MLP neurons of a small language model. Each row is named by its layer, matrix (gate and up: input weights) and neuron, and shows model dimensions 16-111. Each number is 200 + 30 x the weight over its row's rms, rounded and kept within 0 to 999. A neuron's up and down rows have the sign that makes its largest values positive.
A block is one neuron, or neurons of one layer that tend to fire together. After each block is what it responds to, as a language model described it from the Wikipedia text at the highest values.

L5.gate196,241,267,203,221,171,204,195,228,250,161,213,234,261,153,188,202,202,213,212,233,244,209,185,205,167,210,156,241,182,245,214,204,164,204,156,246,187,151,224,200,202,174,179,193,186,183,228,200,196,209,133,213,232,163,221,254,234,203,181,165,196,193,161,268,199,231,214,173,196,162,134,186,210,236,183,217,185,234,178,215,205,244,178,186,193,168,216,226,258,175,203,188,207,249,186,182
L5.up196,180,195,194,168,157,254,181,216,190,210,165,186,208,187,199,163,184,236,179,237,176,216,226,265,203,209,136,225,187,151,194,229,211,173,204,196,199,201,193,230,199,239,231,219,195,242,196,200,223,235,179,196,150,262,208,259,135,223,196,218,205,217,176,209,203,249,235,189,180,183,226,180,222,269,188,188,192,152,182,190,167,171,205,193,172,216,212,228,190,177,205,162,147,159,216,165
L5.gate318,228,152,172,212,138,159,192,231,272,201,211,187,260,163,230,184,196,202,194,179,238,159,164,212,178,223,176,164,128,203,205,192,190,211,207,234,221,204,199,191,229,171,217,165,214,154,194,245,239,210,185,193,196,205,193,213,183,220,231,222,207,182,221,224,204,230,103,162,206,185,214,215,180,290,220,240,210,166,230,149,244,171,190,195,232,165,218,218,208,204,146,178,167,160,205,164
L5.up318,207,190,196,159,127,225,140,197,166,196,185,224,176,167,224,190,224,199,218,160,251,175,240,223,204,159,193,154,215,204,140,217,218,215,179,206,256,233,225,177,170,131,233,213,203,268,193,176,197,176,218,194,198,203,187,253,188,242,201,154,215,175,204,194,177,177,201,203,198,183,202,240,230,218,196,180,161,172,187,125,210,183,180,233,185,211,211,200,235,202,218,216,189,173,215,174
Early word-internal fragments. Short pieces just after a one- or two-letter word-initial token in oddly split words, mostly names and foreign terms: t-s-unami, I-s-aac, G-a-ia, O-w-ls.

L6.gate17,199,162,203,157,171,189,240,155,177,206,181,181,219,236,163,174,211,175,144,239,157,229,191,230,198,202,188,239,207,167,223,185,231,224,209,263,164,182,174,199,203,218,145,195,246,172,226,245,216,171,152,160,177,199,225,170,186,174,211,145,218,201,212,169,119,230,220,229,157,115,239,191,191,208,198,205,229,228,240,247,221,230,209,193,195,233,251,217,236,228,192,189,226,187,181,176
L6.up17,181,213,231,219,116,218,208,180,162,138,174,192,241,211,170,197,200,243,192,225,160,199,207,239,245,195,220,186,190,165,207,197,209,227,219,179,155,187,215,187,195,215,219,222,199,253,156,228,127,233,174,215,194,168,149,189,176,174,177,226,176,238,162,157,149,209,211,221,191,177,194,208,192,202,165,205,153,235,179,193,205,246,167,158,238,215,183,233,200,259,194,209,210,165,210,222
L6.gate25,211,211,199,204,212,193,178,205,171,198,226,207,213,208,143,214,228,207,225,234,200,159,168,187,143,137,220,253,182,173,192,202,153,208,168,189,227,235,171,208,223,212,148,169,240,215,199,172,219,277,162,209,211,282,190,228,151,185,176,199,169,204,239,211,183,170,200,190,177,185,181,187,180,235,204,224,155,192,179,179,184,193,206,178,232,184,219,230,202,220,144,180,224,189,202,191
L6.up25,246,232,278,185,163,215,255,159,214,224,185,146,102,165,178,195,215,182,191,185,250,229,191,231,228,210,217,214,189,190,198,153,217,210,194,181,154,188,184,198,217,224,180,240,186,205,141,235,202,241,183,196,166,231,165,127,176,215,187,208,206,169,187,189,167,213,211,252,193,150,229,179,209,222,203,221,173,235,240,217,210,192,217,169,231,196,140,170,211,116,163,206,186,155,218,184
L6.gate36,301,230,181,202,203,197,212,203,160,185,153,172,218,185,209,182,175,233,226,242,219,181,187,208,240,163,211,184,188,232,173,193,205,177,175,162,212,213,180,167,249,207,206,183,197,218,185,257,200,208,203,225,142,212,227,205,158,246,227,185,207,138,241,209,190,214,246,240,200,194,182,168,237,257,176,121,201,187,244,213,188,256,251,218,174,217,208,160,235,175,212,220,210,165,215,204
L6.up36,226,189,201,174,205,215,196,186,247,227,198,239,171,130,206,235,257,209,234,207,225,179,240,216,178,202,219,217,188,235,188,199,175,248,157,196,213,214,152,192,219,180,228,285,186,140,166,188,261,206,173,187,217,181,169,227,192,192,197,247,201,211,216,237,169,234,171,181,220,196,202,182,204,210,206,175,194,184,162,216,237,173,218,205,183,190,255,164,194,216,135,148,211,212,169,185
L6.gate58,227,225,209,238,251,195,169,190,184,202,189,201,175,191,229,182,158,201,246,168,221,186,210,230,143,225,198,211,182,161,204,249,168,203,202,220,165,220,252,190,164,171,260,206,197,213,242,151,176,188,265,198,214,193,218,245,247,192,170,227,132,166,197,206,142,227,209,162,166,157,208,126,209,244,145,151,237,187,210,182,173,191,191,205,186,239,157,197,208,189,159,191,218,205,232,198
L6.up58,182,233,168,201,233,215,163,159,169,168,196,218,257,159,176,194,227,223,188,217,193,238,139,215,149,253,231,211,194,228,190,194,193,202,175,259,199,164,155,167,239,185,178,201,190,207,166,160,173,239,249,257,208,229,249,217,171,241,202,198,224,229,211,177,228,222,209,144,246,189,205,207,216,149,223,209,141,132,161,226,210,160,222,177,245,244,204,203,218,172,198,202,169,199,195,221
L6.gate151,217,226,238,164,207,206,245,183,199,203,205,195,215,239,147,186,204,203,236,178,219,167,202,166,196,173,211,175,171,191,178,249,193,252,160,205,182,240,209,168,189,205,219,153,205,192,185,242,176,184,179,246,199,217,226,203,257,196,241,205,183,208,217,230,231,144,161,168,220,211,112,205,193,205,241,227,173,171,185,212,197,202,205,189,172,166,216,188,153,199,190,181,174,217,171,160
L6.up151,184,189,254,217,203,194,160,189,224,178,195,202,209,235,202,207,214,170,169,195,209,231,201,231,149,208,212,164,178,161,164,181,219,173,204,188,245,196,188,249,234,200,177,214,198,234,171,204,231,170,197,186,183,221,176,168,246,230,236,143,178,143,149,204,238,213,231,182,90,213,173,194,160,148,196,234,200,185,169,250,183,184,218,201,183,168,195,146,160,233,162,144,223,148,125,207
L6.gate168,176,214,217,179,156,202,229,200,228,218,272,162,199,202,166,119,186,200,189,192,200,153,238,224,127,185,182,201,195,116,188,191,215,231,217,217,212,148,194,213,190,161,195,181,194,204,159,237,239,250,190,215,239,206,211,165,218,180,167,245,191,220,188,188,165,191,238,152,234,229,198,160,194,207,153,202,211,213,187,215,202,190,233,236,233,221,225,229,188,196,170,202,205,181,213,202
L6.up168,214,210,195,200,206,155,194,256,230,281,223,191,180,212,229,220,173,230,198,215,183,130,200,222,219,211,232,297,214,246,196,210,185,208,198,197,243,180,206,225,250,216,202,183,228,208,190,168,153,206,146,217,177,184,177,236,196,208,178,176,200,242,149,236,198,208,227,208,199,227,178,140,264,213,236,251,235,203,232,210,173,218,200,176,207,209,253,222,212,167,212,186,184,213,152,227
L6.gate294,223,185,229,181,194,174,184,188,193,225,187,184,226,195,186,167,166,236,170,176,156,227,217,184,217,208,192,193,173,197,175,170,186,188,177,190,164,204,218,223,218,212,187,171,202,152,176,195,180,198,146,220,215,196,211,127,209,230,217,189,211,198,167,252,209,229,257,234,186,164,242,213,241,197,198,168,233,195,164,185,257,197,189,127,225,198,122,170,256,172,217,181,159,240,170,237
L6.up294,186,197,222,197,172,228,175,164,238,184,218,201,209,208,165,228,154,269,173,191,171,169,199,203,161,189,128,222,216,203,205,258,198,147,143,175,159,228,200,156,253,150,223,185,226,190,197,190,196,238,164,227,162,173,191,236,178,154,242,229,207,215,150,180,212,184,161,223,243,186,146,208,223,214,254,223,210,161,167,205,172,182,189,204,236,203,184,192,122,181,184,191,220,189,242,213
L6.gate350,201,183,160,231,137,255,200,138,181,216,217,204,214,172,221,232,137,203,218,184,223,165,198,179,176,180,187,250,207,109,205,183,167,227,204,211,170,184,223,190,194,188,93,224,240,231,178,222,227,238,147,137,184,202,276,243,154,208,207,199,177,238,183,154,196,183,196,137,178,186,188,168,200,169,178,238,234,167,210,232,172,181,149,180,199,214,231,206,210,228,143,209,223,269,233,241
L6.up350,202,208,181,187,182,201,165,214,226,222,189,195,250,169,207,192,173,211,178,244,206,184,134,190,232,176,179,209,210,186,178,238,183,177,183,173,222,238,210,236,216,159,153,211,201,188,195,218,240,217,210,211,153,191,248,180,215,235,188,209,245,218,187,159,195,202,230,198,190,234,187,155,193,200,183,236,204,192,162,189,223,117,161,199,234,217,235,230,202,192,241,159,246,186,211,184
Mid-word fragments after M. Second word-piece inside a word split into pieces, mostly after an initial M or m, as in M-ig-uel, M-ub-in, m-ig-rated.

L6.gate62,222,205,275,211,187,128,157,172,169,179,209,180,208,208,228,194,171,215,171,226,200,203,186,249,222,174,225,173,207,211,191,209,170,248,168,224,242,248,212,174,194,170,217,185,191,187,169,228,263,190,161,238,160,190,188,241,259,155,228,191,122,225,239,210,182,191,230,198,180,149,191,147,188,196,183,187,226,210,250,197,195,213,192,223,186,227,198,214,185,215,202,172,215,200,198,187
L6.up62,195,206,273,166,213,228,172,232,218,200,216,143,188,238,202,181,269,166,224,182,182,219,213,185,198,188,222,205,158,234,218,182,205,229,147,178,269,221,212,229,233,176,166,237,187,184,224,247,212,225,214,226,214,175,231,263,194,171,230,211,176,169,221,247,211,268,280,154,160,200,206,164,258,149,255,199,223,175,245,193,187,159,153,192,207,199,245,140,188,176,191,191,161,181,215,257
L6.gate63,212,157,187,177,190,181,204,185,231,206,231,196,231,174,178,157,161,186,177,213,182,178,230,162,168,174,220,190,195,180,225,213,206,170,160,200,208,247,200,219,198,218,212,193,221,191,178,178,191,190,201,215,187,212,199,235,218,214,104,170,195,145,176,234,185,254,180,192,187,207,171,169,167,226,172,197,173,198,175,161,205,182,188,194,266,204,215,204,169,250,198,155,198,198,235,200
L6.up63,184,202,214,187,207,184,174,237,178,149,149,128,192,235,212,136,158,164,234,184,231,237,193,165,150,158,244,200,202,151,178,211,155,188,222,234,238,215,163,218,213,256,188,162,167,202,232,223,119,207,192,211,183,188,214,213,184,218,207,164,218,234,192,197,196,232,192,207,254,182,247,204,212,176,202,213,165,230,256,176,189,197,212,222,230,191,243,205,174,197,207,204,143,223,193,227
L6.gate79,236,193,230,160,126,206,170,206,197,244,187,167,206,247,212,210,178,192,193,147,212,171,179,224,190,173,224,221,191,224,216,170,169,254,199,123,199,175,253,154,177,192,160,225,145,202,199,182,201,167,189,162,164,206,219,215,248,175,213,193,136,219,211,218,177,242,240,196,213,170,235,264,149,253,176,229,229,205,183,247,193,174,240,146,193,222,239,215,239,203,195,149,184,218,142,151
L6.up79,179,184,193,196,204,181,222,218,170,176,179,154,191,211,216,149,242,149,186,204,185,218,198,223,190,190,175,188,132,226,207,209,171,231,241,226,222,194,150,167,164,207,172,166,230,211,230,190,272,142,228,202,183,178,190,176,207,168,177,166,179,206,176,186,138,138,152,173,202,256,186,197,223,192,146,187,229,220,138,200,154,193,225,177,215,190,191,267,173,148,231,187,213,232,185,220
L6.gate158,246,150,203,192,213,143,187,281,171,157,211,180,205,214,154,148,247,219,183,199,236,209,196,262,232,214,162,223,282,207,200,239,197,196,194,161,220,275,202,206,198,230,180,214,204,200,164,213,175,209,172,178,207,219,252,223,241,241,141,184,187,221,171,226,199,168,195,189,220,244,205,202,222,214,181,242,178,174,197,172,200,181,205,180,201,162,200,225,179,145,174,190,205,227,146,202
L6.up158,199,155,184,236,207,228,246,157,197,222,219,195,184,193,176,193,255,137,252,186,157,280,182,198,191,167,169,230,203,216,197,168,165,147,153,127,172,252,216,196,143,239,234,246,224,175,194,176,212,203,207,198,167,233,186,222,213,216,182,227,144,190,185,188,238,201,175,142,209,203,220,217,232,223,168,255,189,225,226,221,208,192,202,165,246,188,163,207,209,189,229,205,185,216,215,240
L6.gate187,227,142,193,198,192,140,205,205,211,207,187,165,196,196,199,182,277,169,213,211,198,218,228,227,159,167,234,185,192,165,195,205,173,253,237,226,190,138,221,199,187,246,224,170,186,214,162,156,223,173,154,210,226,189,174,205,206,231,133,172,237,201,191,196,193,250,190,162,255,228,231,239,262,170,151,212,223,159,225,180,234,189,252,199,190,205,228,184,241,224,246,212,174,203,198,214
L6.up187,184,208,236,201,203,209,202,198,177,218,236,136,244,178,197,197,214,201,240,233,176,179,205,150,153,214,196,210,170,233,228,185,225,187,145,204,179,204,198,158,200,255,160,145,188,185,159,229,241,214,231,260,233,182,215,166,202,164,191,203,163,237,241,160,185,179,164,178,156,182,178,209,178,149,223,137,194,176,166,268,222,158,166,191,197,189,202,160,224,225,200,183,239,197,156,214
L6.gate288,195,158,224,198,183,198,177,211,192,218,215,216,204,178,178,145,207,259,167,217,179,202,191,175,157,166,162,223,180,180,178,165,194,223,191,204,194,230,224,183,252,222,184,242,212,172,202,254,191,226,184,233,225,212,203,250,248,185,195,242,233,242,248,235,184,178,228,199,235,214,192,194,183,201,187,222,134,225,228,220,193,171,217,199,221,165,166,233,193,169,176,172,214,277,201,214
L6.up288,217,182,209,239,216,162,195,268,198,227,145,201,205,213,212,149,226,193,206,219,188,270,226,238,204,223,223,232,194,148,211,198,191,208,227,192,208,166,167,189,238,226,157,218,177,188,252,181,210,229,152,209,180,208,216,266,212,244,203,218,240,201,118,179,177,241,231,190,216,142,209,150,204,210,162,242,165,147,247,197,208,217,188,212,191,178,236,241,151,226,207,179,186,193,167,231
L6.gate355,236,152,179,204,214,183,167,202,216,208,235,201,179,277,182,188,186,202,171,203,219,219,239,242,201,201,158,181,166,183,168,207,133,239,162,260,239,188,192,244,257,188,200,148,187,239,180,196,255,195,203,208,230,194,194,188,185,211,217,176,147,187,218,251,124,199,222,222,182,203,203,222,254,137,207,196,164,159,215,228,194,201,219,165,283,189,185,159,183,205,189,175,217,243,197,255
L6.up355,222,195,204,169,203,200,169,230,229,205,236,187,279,199,232,196,231,186,207,201,254,156,191,167,190,186,179,190,179,151,154,203,153,244,195,211,171,208,186,162,156,190,197,205,237,172,202,195,229,241,196,153,176,216,197,201,158,189,209,186,166,207,163,190,179,248,205,174,184,197,200,141,201,205,205,227,167,209,224,218,176,199,201,176,257,256,231,207,229,218,216,194,140,152,241,192
L6.gate376,181,159,160,169,174,194,231,230,204,222,223,188,196,257,166,143,198,220,244,187,189,226,252,146,171,231,195,218,180,190,242,180,189,170,229,198,186,194,230,193,245,209,205,200,185,175,216,212,203,253,194,257,181,202,188,250,214,212,199,173,233,194,191,213,137,212,228,169,220,201,227,152,246,230,174,213,173,163,195,246,150,214,241,180,189,157,249,191,212,184,242,133,175,189,248,203
L6.up376,165,182,253,215,184,239,188,207,218,225,209,170,196,198,221,195,222,228,140,220,225,205,194,266,156,229,217,163,216,177,206,247,184,293,154,189,199,210,168,190,191,202,215,179,185,139,204,244,219,175,194,216,207,197,216,197,249,223,181,215,169,167,200,195,245,226,203,216,256,145,206,203,147,164,147,236,221,228,239,175,207,247,206,159,230,229,191,164,216,205,141,193,169,182,179,194
Second piece after initial. The word piece right after a one- or two-letter start, often a capital, in units, abbreviations and names, e.g. JSmol, mph, kHz, Rgt, Keith.